Weights of a small transformer language model.
Size: 3 heads of 128, vocabulary 19156.
MLP neurons of a small language model. Each row is named by its layer, matrix (gate and up: input weights; down: output weights) and neuron, and shows model dimensions 144-239. Each number is 50 + 12 x the weight over its row's rms, rounded and kept within 0 to 99. A neuron's up and down rows have the sign that makes its largest values positive.
After each neuron's rows, "fires on" lists the tokens most often at its 100 highest values on Wikipedia text that the model never trained on; "fires before" lists the tokens most often just after its 100 highest values on Wikipedia text that the model never trained on.

L8.gate1063:64 59 43 33 51 67 53 57 43 53 46 44 49 64 34 57 42 62 51 41 54 58 56 60 65 57 64 48 57 34 45 55 26 62 42 54 54 46 62 55 65 39 45 61 60 49 81 58 43 48 55 33 52 45 41 50 67 39 71 55 52 20 29 50 53 45 51 57 72 42 81 55 25 51 29 59 46 37 24 58 60 51 61 56 51 31 42 47 49 63 59 44 65 57 29 53
L8.up1063:42 38 42 60 48 58 32 41 49 51 46 55 39 64 55 56 47 54 26 66 50 42 46 64 40 69 53 58 56 63 53 55 50 42 56 71 62 27 56 53 48 35 38 68 41 55 41 59 43 64 45 49 50 43 63 36 47 54 39 57 48 58 45 53 40 59 52 41 40 50 51 56 44 45 57 67 51 58 59 34 45 32 59 56 35 56 46 45 42 39 39 58 65 56 42 58
L8.down1063:47 47 48 54 50 58 61 61 52 34 29 61 46 61 37 54 35 33 51 55 76 55 38 33 31 60 48 49 72 44 43 95 48 65 56 63 60 71 53 41 66 43 58 56 45 44 58 45 64 57 44 55 60 63 49 64 36 35 51 68 39 51 50 44 47 52 52 70 26 57 52 56 57 48 68 54 51 27 26 52 62 25 62 45 51 34 42 53 75 48 57 66 67 30 34 40
fires on: "2", " February", " May", " March", " January", " April"
fires before: " ", ",", ")", " |"

L8.gate876:44 27 54 26 72 59 46 59 52 44 48 67 38 43 73 49 62 68 49 38 59 62 72 37 60 68 55 42 51 41 50 54 41 52 44 48 66 52 65 48 43 67 52 58 49 54 64 31 45 42 77 46 49 57 50 47 46 46 44 36 34 44 42 54 41 42 34 53 54 48 49 36 62 64 42 41 32 40 49 36 57 44 44 65 36 65 32 38 66 32 44 34 61 51 57 65
L8.up876:28 42 53 39 58 50 50 34 48 54 32 53 49 81 49 51 23 44 67 45 52 53 76 42 59 41 60 42 41 63 54 42 70 57 48 21 39 72 35 56 66 36 50 65 39 47 29 46 34 48 60 47 60 65 41 40 56 62 61 49 49 58 40 52 25 42 71 69 14 56 72 62 63 43 40 47 37 57 57 53 57 51 31 52 54 44 50 45 56 42 23 59 33 47 46 46
L8.down876:54 46 39 27 54 52 27 49 54 44 50 39 37 28 50 51 50 60 54 56 54 65 51 41 60 66 39 53 47 50 48 56 66 34 39 56 68 32 49 61 45 56 57 50 53 37 48 36 55 49 49 67 46 37 68 54 53 68 45 60 76 43 40 41 33 47 47 64 58 36 55 53 50 46 60 45 72 46 57 44 63 40 51 71 48 37 51 72 58 52 49 54 57 37 58 64
fires on: "199", "192", "201", "|---|---|---|---|---|\n", "198", "194"
fires before: "3", "6", "8", "5", "2", "|"

L5.gate320:44 55 69 33 60 50 56 26 35 47 65 13 57 50 44 64 61 30 69 53 62 75 35 68 34 34 73 31 46 47 49 56 42 75 28 44 42 52 50 34 60 25 43 72 54 59 69 48 36 49 71 43 19 53 41 44 48 45 80 52 39 54 60 53 48 44 63 56 60 67 40 42 33 45 42 62 66 49 44 46 33 34 65 48 58 57 62 49 71 57 57 27 72 70 61 53
L5.up320:45 56 42 46 47 63 63 51 55 67 58 52 54 58 42 53 48 42 58 48 53 64 51 69 60 41 28 54 70 53 28 52 76 54 76 63 57 25 68 57 59 52 82 72 56 39 67 68 43 37 61 34 27 52 62 56 41 70 45 62 51 49 62 47 35 66 56 38 27 46 48 44 36 46 51 68 43 55 32 45 44 51 54 34 26 52 54 34 46 49 50 59 48 46 46 31
L5.down320:80 40 40 61 49 56 41 66 37 62 35 67 48 68 46 52 58 39 50 42 60 62 49 51 42 44 66 48 60 55 54 55 68 47 58 44 52 51 45 60 63 42 55 50 46 50 64 47 60 42 36 48 36 37 17 50 35 49 66 39 49 37 50 49 46 52 60 50 46 70 63 47 62 50 50 62 58 66 34 51 38 49 61 60 24 49 42 46 56 53 28 40 66 49 50 73
fires on: " |"
fires before: " ", " +"

L11.gate507:53 52 53 49 74 43 32 35 42 51 19 55 47 53 31 63 57 41 47 51 62 42 56 74 53 60 38 43 45 41 50 45 42 54 66 37 31 49 80 61 50 57 52 56 29 68 47 71 40 53 54 67 50 37 30 22 36 45 46 49 52 45 33 44 47 57 37 50 69 63 66 63 51 67 38 50 48 51 41 48 39 50 59 22 52 51 45 56 59 43 54 42 37 39 34 50
L11.up507:55 65 64 75 26 45 45 65 63 43 32 45 40 43 62 47 37 22 50 30 46 42 41 49 74 30 60 65 57 32 46 42 54 68 63 43 73 41 55 65 44 68 57 49 46 52 54 27 28 47 62 30 44 60 44 53 66 62 64 50 56 49 70 49 44 59 50 78 39 61 58 61 47 45 67 70 56 62 43 40 62 51 61 42 20 37 46 54 32 58 64 38 49 45 55 42
L11.down507:62 60 59 42 62 70 36 31 40 56 42 67 54 56 52 44 65 60 40 45 41 58 36 95 48 49 46 32 47 48 47 73 31 51 42 44 58 39 56 35 54 42 45 54 30 46 39 62 54 56 65 39 60 45 67 66 58 53 46 46 56 69 24 56 30 27 35 35 69 50 60 58 43 48 68 45 38 49 48 67 67 47 60 37 57 70 67 44 70 43 54 30 24 61 51 49
fires on: " |"
fires before: " ", " Yes"

L8.gate102:55 42 43 53 52 55 44 61 35 73 55 48 42 38 20 67 45 44 63 51 41 51 48 60 77 56 44 44 61 51 34 58 56 40 51 47 26 50 52 40 16 54 49 39 29 65 51 71 38 41 68 57 57 55 58 33 50 40 40 58 50 26 29 52 23 71 49 38 56 39 65 45 29 62 58 45 61 37 45 40 50 61 54 51 58 53 49 60 43 51 47 53 39 39 43 43
L8.up102:33 46 34 47 38 50 55 41 64 29 47 57 31 41 36 56 66 43 59 59 60 69 60 65 49 35 57 51 54 39 39 50 56 70 54 44 46 53 37 51 31 36 55 48 57 41 77 60 62 47 60 38 64 52 05 53 49 64 29 36 56 45 29 62 43 48 56 60 52 58 39 41 56 51 55 40 50 47 57 50 65 24 48 44 79 50 53 51 51 62 37 53 57 46 51 68
L8.down102:74 51 37 36 58 62 65 32 48 39 42 60 33 42 43 48 62 41 40 78 47 43 57 73 36 42 76 51 45 35 60 46 47 48 57 51 53 64 60 43 57 66 48 38 22 83 33 49 50 58 69 34 44 54 61 64 32 53 45 52 48 38 42 54 42 52 28 43 32 56 39 84 50 50 44 84 45 51 41 48 66 48 45 57 52 35 43 61 63 55 45 59 40 54 48 41
fires on: " |", ";", ":"
fires before: " "

L7.gate445:47 58 40 43 34 41 73 20 33 59 60 70 51 22 57 76 51 46 34 51 22 47 60 38 51 73 52 50 62 53 44 41 30 23 46 43 53 46 70 54 42 44 68 34 48 43 39 59 54 41 38 65 41 47 86 50 63 43 35 54 37 44 47 60 45 44 34 59 43 55 51 41 66 31 61 64 71 41 51 51 39 40 35 62 55 38 39 51 76 68 52 52 41 53 56 61
L7.up445:59 57 40 40 45 31 60 40 55 63 43 49 47 51 53 50 45 35 60 46 41 62 70 44 24 41 47 63 68 63 37 41 49 57 49 56 69 50 37 40 54 43 63 43 63 51 51 39 46 40 31 65 67 47 41 41 56 41 53 35 36 66 40 62 68 61 35 61 51 37 28 46 33 33 81 48 42 45 44 41 67 60 56 61 43 34 56 32 47 68 52 46 45 68 62 67
L7.down445:34 49 46 57 49 47 50 46 53 68 59 49 54 54 22 45 58 52 47 52 49 30 39 57 44 45 37 39 40 59 52 48 35 37 36 71 28 40 46 73 51 72 66 51 58 40 46 75 50 30 56 57 64 66 60 70 51 37 52 39 34 49 61 46 38 47 75 65 49 34 59 55 56 47 69 43 41 65 53 54 37 50 24 32 56 58 31 47 51 34 50 44 34 47 58 53
fires on: " in", " ", " m", "/A", " ft", "201"
fires before: ")", " |\n", " |", "0", ")\n", " "

L5.gate548:64 43 35 70 43 36 36 69 40 34 57 66 62 48 44 56 80 62 25 53 44 65 50 50 36 36 48 47 33 56 44 43 56 55 38 25 41 37 39 61 55 68 42 46 58 44 75 59 51 43 58 51 58 53 50 49 32 58 57 61 58 29 39 71 27 52 47 37 62 75 55 18 49 43 46 48 43 34 25 67 35 42 61 45 83 36 75 36 51 54 55 57 38 43 57 34
L5.up548:58 47 53 56 27 51 42 64 45 30 50 59 15 61 54 57 57 52 40 35 57 57 24 42 57 66 28 81 39 71 59 33 58 47 67 51 49 44 29 64 61 46 43 59 38 71 43 57 61 57 60 58 48 63 56 35 55 41 44 61 53 50 56 50 66 55 39 48 69 70 42 40 42 77 50 43 38 39 44 30 48 46 48 48 70 39 53 43 56 69 33 55 36 36 46 50
L5.down548:41 64 68 41 72 62 74 59 63 56 30 39 42 41 68 48 33 21 61 52 66 45 43 65 61 37 51 41 63 68 53 46 42 37 41 44 49 53 40 59 46 31 38 71 52 42 52 27 64 44 63 50 71 47 61 33 55 82 50 37 63 42 49 53 78 51 55 62 37 46 37 60 64 60 53 49 40 36 44 29 71 43 27 65 37 55 41 66 42 53 45 52 40 45 41 54
fires on: " |\n", "."
fires before: "|"

L5.gate957:64 62 64 15 50 57 40 43 42 46 59 52 43 43 28 68 49 57 30 54 61 44 46 62 46 53 47 35 61 79 66 45 42 56 45 70 56 25 37 37 52 46 55 58 58 46 36 53 50 52 57 33 75 56 43 40 72 49 55 85 51 62 63 36 62 41 46 61 37 49 45 67 84 32 42 55 36 39 56 44 44 46 52 68 71 32 40 47 35 53 60 27 41 44 47 30
L5.up957:55 71 44 80 34 74 43 53 48 54 59 50 64 42 70 58 66 50 70 62 53 39 60 47 67 38 20 52 59 52 21 27 66 52 31 46 37 45 38 43 63 43 56 57 42 60 41 56 57 50 45 45 42 41 55 70 42 52 59 57 47 57 54 50 46 49 67 55 60 59 55 51 43 46 70 63 64 51 57 50 40 32 60 42 62 54 52 46 36 56 43 41 44 32 59 51
L5.down957:55 64 52 41 56 40 48 41 40 38 53 46 32 63 42 61 41 49 43 64 53 48 37 41 38 34 60 48 66 57 44 55 45 47 40 58 67 39 39 37 46 33 39 61 39 52 56 51 44 66 51 65 48 50 32 42 48 63 45 72 62 49 48 39 54 51 53 54 38 53 65 50 65 37 56 47 49 76 79 49 33 21 45 73 67 42 50 41 55 51 71 41 57 42 73 45
fires on: " |", " -", " in", " |\n", ";"
fires before: " ", "|"

L8.gate1037:55 41 18 45 56 40 68 35 63 46 61 53 47 40 63 51 63 42 66 53 51 45 59 39 58 44 20 42 67 55 55 40 49 57 37 32 45 63 60 45 51 46 52 50 32 23 58 50 61 64 36 52 57 43 66 35 34 54 33 45 50 48 41 53 42 70 55 48 46 57 62 19 65 46 89 65 70 66 51 42 47 58 50 46 48 34 65 51 50 65 60 46 63 36 38 49
L8.up1037:47 57 41 47 56 56 63 47 51 43 59 35 36 49 62 46 70 49 31 30 40 36 54 44 62 47 58 48 56 50 50 40 77 65 51 52 55 39 53 38 54 43 40 32 62 52 38 42 50 53 50 68 44 61 64 33 49 42 39 51 64 59 47 54 37 34 43 55 66 39 51 33 71 55 52 28 38 53 52 55 48 34 45 47 49 29 39 67 52 52 47 62 72 28 33 63
L8.down1037:39 55 66 67 31 61 56 54 31 44 42 48 45 58 53 47 46 58 36 82 56 74 43 43 35 49 76 48 45 39 55 51 61 40 45 53 41 20 61 49 54 61 69 44 40 53 42 44 55 36 35 50 42 59 63 73 49 55 41 35 46 37 55 33 57 38 44 51 51 51 46 54 39 45 38 31 20 44 49 58 49 39 60 51 42 53 55 56 71 49 43 23 28 32 47 45
fires on: " ", "3", " Liga", " League", " playoff", " Pro"
fires before: " |", "0", ";", ")"

L8.gate729:51 53 52 55 65 16 45 49 66 57 38 53 34 57 22 47 17 47 36 18 28 45 61 59 45 39 37 60 44 55 75 02 34 52 46 43 46 52 48 49 44 58 44 36 39 31 64 50 47 65 59 51 51 58 52 41 46 47 53 40 45 42 47 35 40 44 36 49 55 47 46 64 63 52 40 56 84 39 44 48 50 63 63 50 43 42 40 51 66 22 52 36 48 41 45 44
L8.up729:46 60 46 61 51 36 47 41 40 35 38 50 53 54 54 72 36 67 47 46 50 43 62 48 65 44 38 51 66 50 59 31 62 54 58 39 58 73 50 28 59 35 38 57 51 37 46 56 43 72 56 54 19 62 46 41 50 43 42 40 47 58 39 62 47 62 37 44 33 61 73 58 42 48 44 56 61 39 34 37 44 58 50 48 36 36 77 51 47 51 47 34 32 50 36 56
L8.down729:41 58 36 77 47 59 36 58 53 46 47 53 36 59 70 66 54 67 47 49 50 32 40 84 52 56 46 49 80 39 43 58 67 73 39 44 53 50 48 54 49 41 49 43 47 45 71 53 52 50 49 70 69 57 62 50 43 65 58 52 69 55 37 42 45 56 40 38 57 67 24 60 64 39 70 49 69 72 45 42 60 42 52 47 46 63 57 61 43 44 39 61 58 36 70 71
fires on: "\n", ",", " |\n", " ", " pick"
fires before: "-", " ", "|", " (", " and", ","

L5.gate324:53 44 45 23 39 50 57 57 37 33 56 66 30 55 56 52 58 61 32 61 30 63 45 40 35 46 68 58 45 50 44 37 41 55 47 69 37 49 45 67 43 34 55 68 65 38 42 50 59 47 66 44 52 49 42 41 54 43 39 43 64 68 36 43 65 51 44 43 58 43 60 68 48 34 52 67 34 46 60 78 53 34 47 48 87 40 42 52 49 63 52 56 46 43 44 30
L5.up324:53 62 32 66 47 46 53 36 28 46 58 44 60 44 70 67 53 46 61 33 50 60 54 55 56 58 50 69 63 53 22 43 35 47 49 75 28 52 69 45 59 47 53 21 49 66 50 28 83 35 59 57 54 34 50 52 41 46 38 56 50 41 58 64 50 56 40 45 58 60 53 38 39 67 30 50 64 45 38 55 43 42 42 40 48 53 42 42 65 45 60 46 28 60 46 61
L5.down324:65 36 66 27 53 35 57 41 66 65 48 63 64 36 33 39 52 49 41 60 44 50 30 45 33 33 44 34 52 51 44 21 36 42 23 71 43 68 35 66 55 53 58 41 76 42 56 40 53 50 44 46 57 60 53 60 41 73 32 44 32 68 34 44 66 63 45 37 58 58 58 81 73 33 46 54 51 26 69 59 60 52 41 42 53 67 53 46 67 51 51 50 51 55 62 45
fires on: " |\n"
fires before: "|"

L11.gate1039:63 55 58 16 56 54 56 59 56 51 38 68 43 45 47 42 71 56 55 31 37 66 63 28 35 64 49 55 51 44 53 30 38 67 52 46 62 57 63 34 36 71 48 39 53 58 38 41 56 67 67 35 45 58 49 39 43 43 49 46 59 78 58 44 70 46 64 37 49 58 42 54 51 36 47 40 72 41 48 35 67 61 48 36 38 58 43 27 77 59 62 50 43 50 51 57
L11.up1039:36 59 39 61 57 41 40 50 66 61 34 41 43 65 54 56 42 48 60 45 56 34 32 60 48 37 55 55 60 56 43 53 47 47 42 51 55 60 43 50 33 34 55 44 52 46 56 43 51 64 56 60 51 22 55 38 74 61 39 55 35 55 35 58 63 67 35 28 76 57 52 60 26 43 52 49 49 30 42 71 50 53 43 47 58 70 52 57 35 34 43 32 31 40 39 43
L11.down1039:64 40 31 32 41 69 49 60 42 47 64 54 67 51 36 40 38 55 47 51 51 53 54 56 47 56 61 35 57 67 40 51 71 59 43 66 84 55 48 48 31 62 39 74 57 43 32 41 53 62 85 35 39 50 60 34 65 31 36 32 37 40 64 40 51 65 57 32 37 51 58 60 38 59 41 52 66 44 54 58 50 65 45 41 46 61 41 33 77 52 63 47 71 46 25 36
fires on: " |\n", ".\n"
fires before: "|"

L7.gate1502:61 33 43 58 55 43 71 36 45 38 41 55 31 35 61 48 74 53 35 57 35 43 81 31 69 56 49 58 57 69 35 49 51 15 55 67 59 50 62 34 59 52 54 65 49 51 45 47 35 39 65 73 56 40 46 44 76 62 46 50 38 69 34 49 61 58 79 49 47 38 35 66 49 26 51 48 39 72 36 43 51 50 46 58 30 65 57 34 56 49 67 40 39 64 52 32
L7.up1502:57 69 81 38 53 31 49 60 44 52 28 35 59 57 59 48 49 69 51 48 31 56 49 39 55 48 79 38 71 42 51 33 60 50 66 60 33 49 40 41 43 53 56 50 57 58 67 53 43 19 41 38 31 53 45 50 68 69 42 67 35 60 56 45 39 31 31 64 42 38 74 43 40 37 38 64 31 31 40 63 42 47 43 43 35 57 56 54 61 50 63 39 53 33 55 77
L7.down1502:53 34 46 50 62 45 50 37 46 54 29 59 54 35 70 49 55 62 59 48 60 57 55 32 47 30 42 57 32 62 30 49 64 46 67 38 55 44 50 44 62 34 47 57 54 62 37 46 71 42 83 58 41 36 32 73 48 62 59 72 56 56 34 50 51 25 59 47 36 50 42 53 25 25 45 42 44 61 42 25 62 49 70 48 75 30 55 60 36 47 41 39 36 56 67 49
fires on: "199", "195", " \"", "187", "184", "193"
fires before: "2", "9", "0", "5", "6", "8"

L7.gate76:65 22 40 32 47 49 29 50 42 32 63 28 42 31 44 51 59 36 55 67 49 53 62 58 58 41 62 46 53 53 54 62 46 54 49 65 67 43 61 63 42 65 48 81 40 79 71 49 44 45 48 53 34 57 59 36 40 43 49 23 48 54 52 59 61 60 58 52 56 52 53 55 14 38 48 71 53 57 39 58 22 58 68 27 53 47 59 62 52 68 64 63 55 41 49 64
L7.up76:39 53 57 33 55 49 55 50 45 69 54 31 53 41 31 17 56 42 46 59 65 47 41 76 51 58 46 56 44 57 16 60 57 53 48 62 35 68 47 35 70 53 59 31 58 41 56 47 55 48 58 44 62 42 63 47 57 43 50 58 47 54 59 36 41 44 49 42 33 51 54 56 68 58 35 43 41 37 42 44 65 64 37 63 52 62 61 45 48 39 32 61 83 35 55 39
L7.down76:54 52 46 61 53 47 55 45 58 58 43 48 56 59 40 42 40 67 35 62 46 40 50 59 53 48 54 43 40 40 58 49 57 49 68 36 65 38 63 50 53 55 57 64 12 65 65 58 71 55 47 31 46 52 75 64 37 47 53 39 55 22 41 49 45 45 53 57 50 54 70 46 60 56 61 36 43 47 53 59 38 78 60 26 54 37 45 49 73 66 50 72 36 56 45 72
fires on: " |"
fires before: " ", " —", " .", " +"

L7.gate1054:39 47 58 62 51 51 61 48 52 58 84 36 50 64 35 47 38 30 54 36 38 28 43 55 55 54 41 49 60 47 45 21 42 56 66 61 41 62 41 38 38 62 53 49 40 52 53 68 47 26 26 51 49 70 54 36 67 60 55 33 49 61 61 41 53 55 59 51 54 76 34 62 56 44 40 46 39 55 30 69 28 32 51 42 40 62 54 52 45 46 48 30 46 47 39 45
L7.up1054:43 57 21 47 41 37 51 42 53 65 57 63 45 57 58 65 26 66 54 61 46 62 54 56 41 64 39 68 51 40 87 39 61 62 36 60 39 36 52 49 69 64 42 69 47 28 45 40 65 51 58 33 65 58 47 37 50 41 41 81 48 56 54 56 49 67 27 31 39 47 61 54 46 43 59 61 39 66 66 59 66 43 45 35 45 30 45 55 62 56 41 34 43 32 43 71
L7.down1054:56 34 40 54 46 38 45 57 41 53 67 47 42 40 52 46 42 53 35 55 53 63 45 29 61 51 71 40 61 60 51 47 58 59 54 64 39 56 53 62 44 63 48 35 50 42 46 48 39 49 58 28 51 59 36 46 33 58 43 45 42 62 57 44 46 53 37 54 54 52 54 42 50 59 64 62 84 58 47 51 49 39 52 56 62 48 42 36 75 51 48 36 53 45 61 52
fires on: " |\n", " ref"
fires before: "|"

L8.gate629:54 57 55 58 35 57 49 51 67 61 66 30 45 48 39 41 53 56 43 63 50 63 48 51 49 26 35 53 65 53 49 45 57 66 50 42 80 38 81 33 68 69 53 61 37 66 63 63 72 57 60 41 79 50 68 40 52 50 53 53 42 57 59 57 50 61 65 37 22 52 49 44 42 29 56 44 63 53 35 45 49 34 58 39 50 54 39 56 38 47 51 35 70 48 54 26
L8.up629:71 55 54 58 51 70 40 42 25 53 56 46 61 49 51 48 68 49 44 31 64 48 62 76 32 49 39 50 60 47 47 63 81 62 41 38 27 30 53 42 32 39 75 48 40 48 57 33 47 32 62 55 62 46 51 55 48 46 50 46 39 52 47 58 44 37 64 45 53 58 49 67 17 50 56 57 52 41 40 58 61 65 43 28 46 42 49 44 56 42 46 54 53 44 53 60
L8.down629:46 74 50 41 55 62 54 61 21 56 53 55 61 56 45 57 65 62 56 45 44 38 66 72 40 61 51 51 70 41 59 44 43 59 55 53 42 54 49 46 47 37 66 40 29 54 39 54 37 36 85 44 32 47 59 39 58 31 45 54 44 60 55 68 61 53 45 36 29 39 65 53 41 61 38 35 40 47 25 60 67 50 76 18 26 49 55 56 70 29 62 48 60 29 69 54
fires on: " |"
fires before: " ", " Yes", " No", " Sam"

L8.gate568:46 71 35 57 39 41 53 47 41 39 48 54 47 62 69 45 57 61 67 47 33 51 47 57 53 37 41 41 74 41 76 35 63 41 46 48 51 62 58 48 57 48 32 56 51 25 64 55 56 58 85 39 65 49 44 47 61 37 54 47 48 65 39 42 62 41 40 70 74 57 63 40 56 63 49 53 54 37 34 63 44 57 65 47 67 35 66 49 51 33 64 41 26 46 38 53
L8.up568:53 65 58 35 60 43 51 45 34 48 53 35 70 55 54 71 53 49 44 49 34 41 40 52 45 55 53 57 63 50 43 34 62 66 30 66 49 59 36 49 59 41 46 32 46 77 52 61 57 88 51 36 38 53 48 16 44 43 42 57 36 45 32 48 48 25 52 49 53 62 42 55 62 27 66 49 66 47 55 46 35 41 63 59 39 65 68 44 57 48 78 65 41 45 53 55
L8.down568:53 51 58 51 41 44 47 70 38 39 47 77 72 45 42 75 45 55 36 44 53 51 50 84 45 49 59 47 53 55 46 51 31 58 36 41 44 70 33 63 40 55 67 44 41 54 35 37 38 42 69 45 74 61 59 38 44 60 29 64 37 55 49 49 41 46 46 37 57 56 49 46 42 51 43 79 64 48 62 28 53 63 57 35 51 59 38 47 67 37 48 45 68 42 57 47
fires on: " |\n", "',", ","
fires before: "|", " ", " Al", " Mc"

L8.gate1215:75 51 41 39 47 65 50 55 40 61 55 45 70 47 49 40 56 48 42 55 79 36 51 48 70 27 47 37 47 63 42 43 46 45 35 32 53 54 62 59 28 42 42 35 48 53 55 49 47 30 36 49 57 68 52 41 46 63 31 57 52 50 31 51 49 65 58 52 56 37 45 40 61 29 49 41 59 23 46 46 61 41 61 35 82 53 63 50 55 68 52 45 47 42 55 43
L8.up1215:40 53 55 65 48 58 52 39 60 62 52 51 78 56 49 56 60 42 86 30 60 46 46 72 42 49 48 35 63 40 41 64 41 32 29 54 54 63 44 52 54 56 40 55 42 35 55 55 47 55 54 73 72 54 33 42 38 78 63 45 50 56 33 49 46 55 55 50 58 51 60 60 59 35 53 26 32 40 36 66 41 57 45 35 42 46 50 40 40 35 38 46 62 36 36 30
L8.down1215:69 72 59 43 50 51 62 33 38 49 39 39 32 50 39 48 48 58 58 42 51 31 45 75 42 40 70 57 53 65 48 53 27 52 67 48 47 65 55 45 46 55 68 41 44 58 28 58 65 57 57 33 64 43 47 43 59 47 67 59 33 50 49 85 38 68 49 30 24 55 41 55 40 57 55 56 46 68 37 61 55 55 64 55 60 35 41 57 70 48 49 61 63 45 31 38
fires on: " |", ";", ","
fires before: " ", " Yes", " No", " producer"

L8.gate1448:52 22 32 56 50 67 42 59 56 48 53 32 51 54 52 69 42 53 57 50 29 60 81 53 56 52 49 39 43 71 64 55 63 51 63 68 49 53 79 40 70 37 59 56 32 42 45 65 66 50 68 47 67 60 61 36 45 49 50 63 38 53 48 46 55 41 43 46 38 65 42 71 65 42 63 50 64 54 48 70 45 66 43 39 59 36 43 54 50 38 34 52 63 49 27 36
L8.up1448:30 53 30 54 46 60 35 56 49 70 44 40 65 47 30 52 28 33 49 51 69 61 38 50 42 69 26 58 59 47 33 52 52 47 39 54 46 61 50 35 57 41 49 33 45 58 75 47 49 57 70 57 81 34 44 34 59 49 46 63 67 60 53 55 50 71 53 44 41 68 53 57 79 37 49 52 55 41 34 38 48 61 67 48 57 37 66 42 62 46 58 59 54 24 30 46
L8.down1448:42 53 28 48 60 60 45 34 37 55 62 59 55 42 60 51 59 65 41 69 36 39 70 99 37 51 57 64 44 46 63 53 43 46 54 46 36 63 58 51 43 62 50 42 16 56 48 45 45 63 61 33 49 59 70 51 52 39 48 60 51 52 60 69 34 52 42 16 25 47 38 54 52 41 37 47 51 28 34 58 48 50 48 64 30 55 49 66 64 61 43 47 65 60 41 59
fires on: " |", " ;", ")\n"
fires before: " ", " +", "-"

L8.gate1061:50 45 50 51 37 52 54 61 74 55 33 75 63 37 30 38 40 59 40 47 39 43 39 40 40 47 65 42 36 60 23 49 36 50 45 50 61 64 54 45 42 32 42 45 54 52 54 52 45 44 54 53 70 29 32 29 46 74 45 63 42 71 66 52 44 53 52 42 45 61 65 53 50 38 27 45 36 49 31 54 62 64 67 55 77 31 61 59 66 26 54 52 52 56 36 39
L8.up1061:36 56 61 50 58 51 44 53 61 32 27 22 59 70 53 46 61 67 33 51 49 57 34 55 33 61 33 41 36 43 42 48 60 24 42 64 61 63 37 74 28 56 54 57 34 42 66 63 38 38 38 27 36 36 44 38 59 43 46 42 46 54 37 51 53 27 54 49 55 54 59 61 40 36 64 37 48 73 43 50 39 39 48 54 53 49 53 38 50 33 42 48 47 40 48 48
L8.down1061:56 55 43 48 34 43 59 47 69 57 65 42 63 25 29 44 50 70 38 53 58 44 45 69 37 49 53 51 39 55 64 51 43 57 37 57 59 50 77 46 55 55 48 55 29 40 75 57 52 50 35 47 60 26 76 46 63 32 67 54 47 69 59 53 52 36 51 27 53 56 54 53 59 49 40 63 52 57 30 53 44 50 41 49 42 38 53 75 57 55 54 57 53 48 39 31
fires on: " |", ";", "–", "0", " "
fires before: " ", " |", " KOR", ";", " \"", "1"

L7.gate192:53 45 53 49 63 48 37 41 37 65 43 23 47 56 31 42 68 60 56 41 73 53 53 51 44 16 64 52 49 55 40 67 44 48 74 50 44 45 47 47 39 25 54 44 41 70 52 65 43 47 52 57 54 39 37 28 48 34 25 41 31 42 58 51 76 46 59 63 51 47 55 45 53 65 37 36 47 44 45 69 38 64 37 51 63 15 66 73 46 47 34 45 47 40 48 51
L7.up192:39 38 54 31 55 46 61 57 65 41 50 46 43 52 54 59 67 48 40 34 35 52 71 46 58 61 57 52 43 35 47 59 66 63 59 34 36 34 47 49 40 58 61 52 67 65 58 64 43 15 61 69 47 59 66 45 54 51 46 62 68 53 47 63 43 55 25 60 43 53 45 51 61 34 47 53 70 46 56 60 67 38 57 41 50 67 28 45 42 61 58 60 47 54 38 50
L7.down192:57 51 62 33 46 78 63 39 64 54 35 56 34 60 65 47 35 34 68 48 55 46 27 70 55 71 47 58 52 33 35 41 55 41 54 56 63 47 42 48 51 51 51 34 47 50 44 46 50 75 61 38 49 67 57 49 35 36 47 49 44 35 62 55 48 58 45 43 52 54 55 53 36 46 71 41 33 45 42 43 34 61 45 35 41 39 54 59 57 61 38 48 36 74 39 66
fires on: " |"
fires before: " "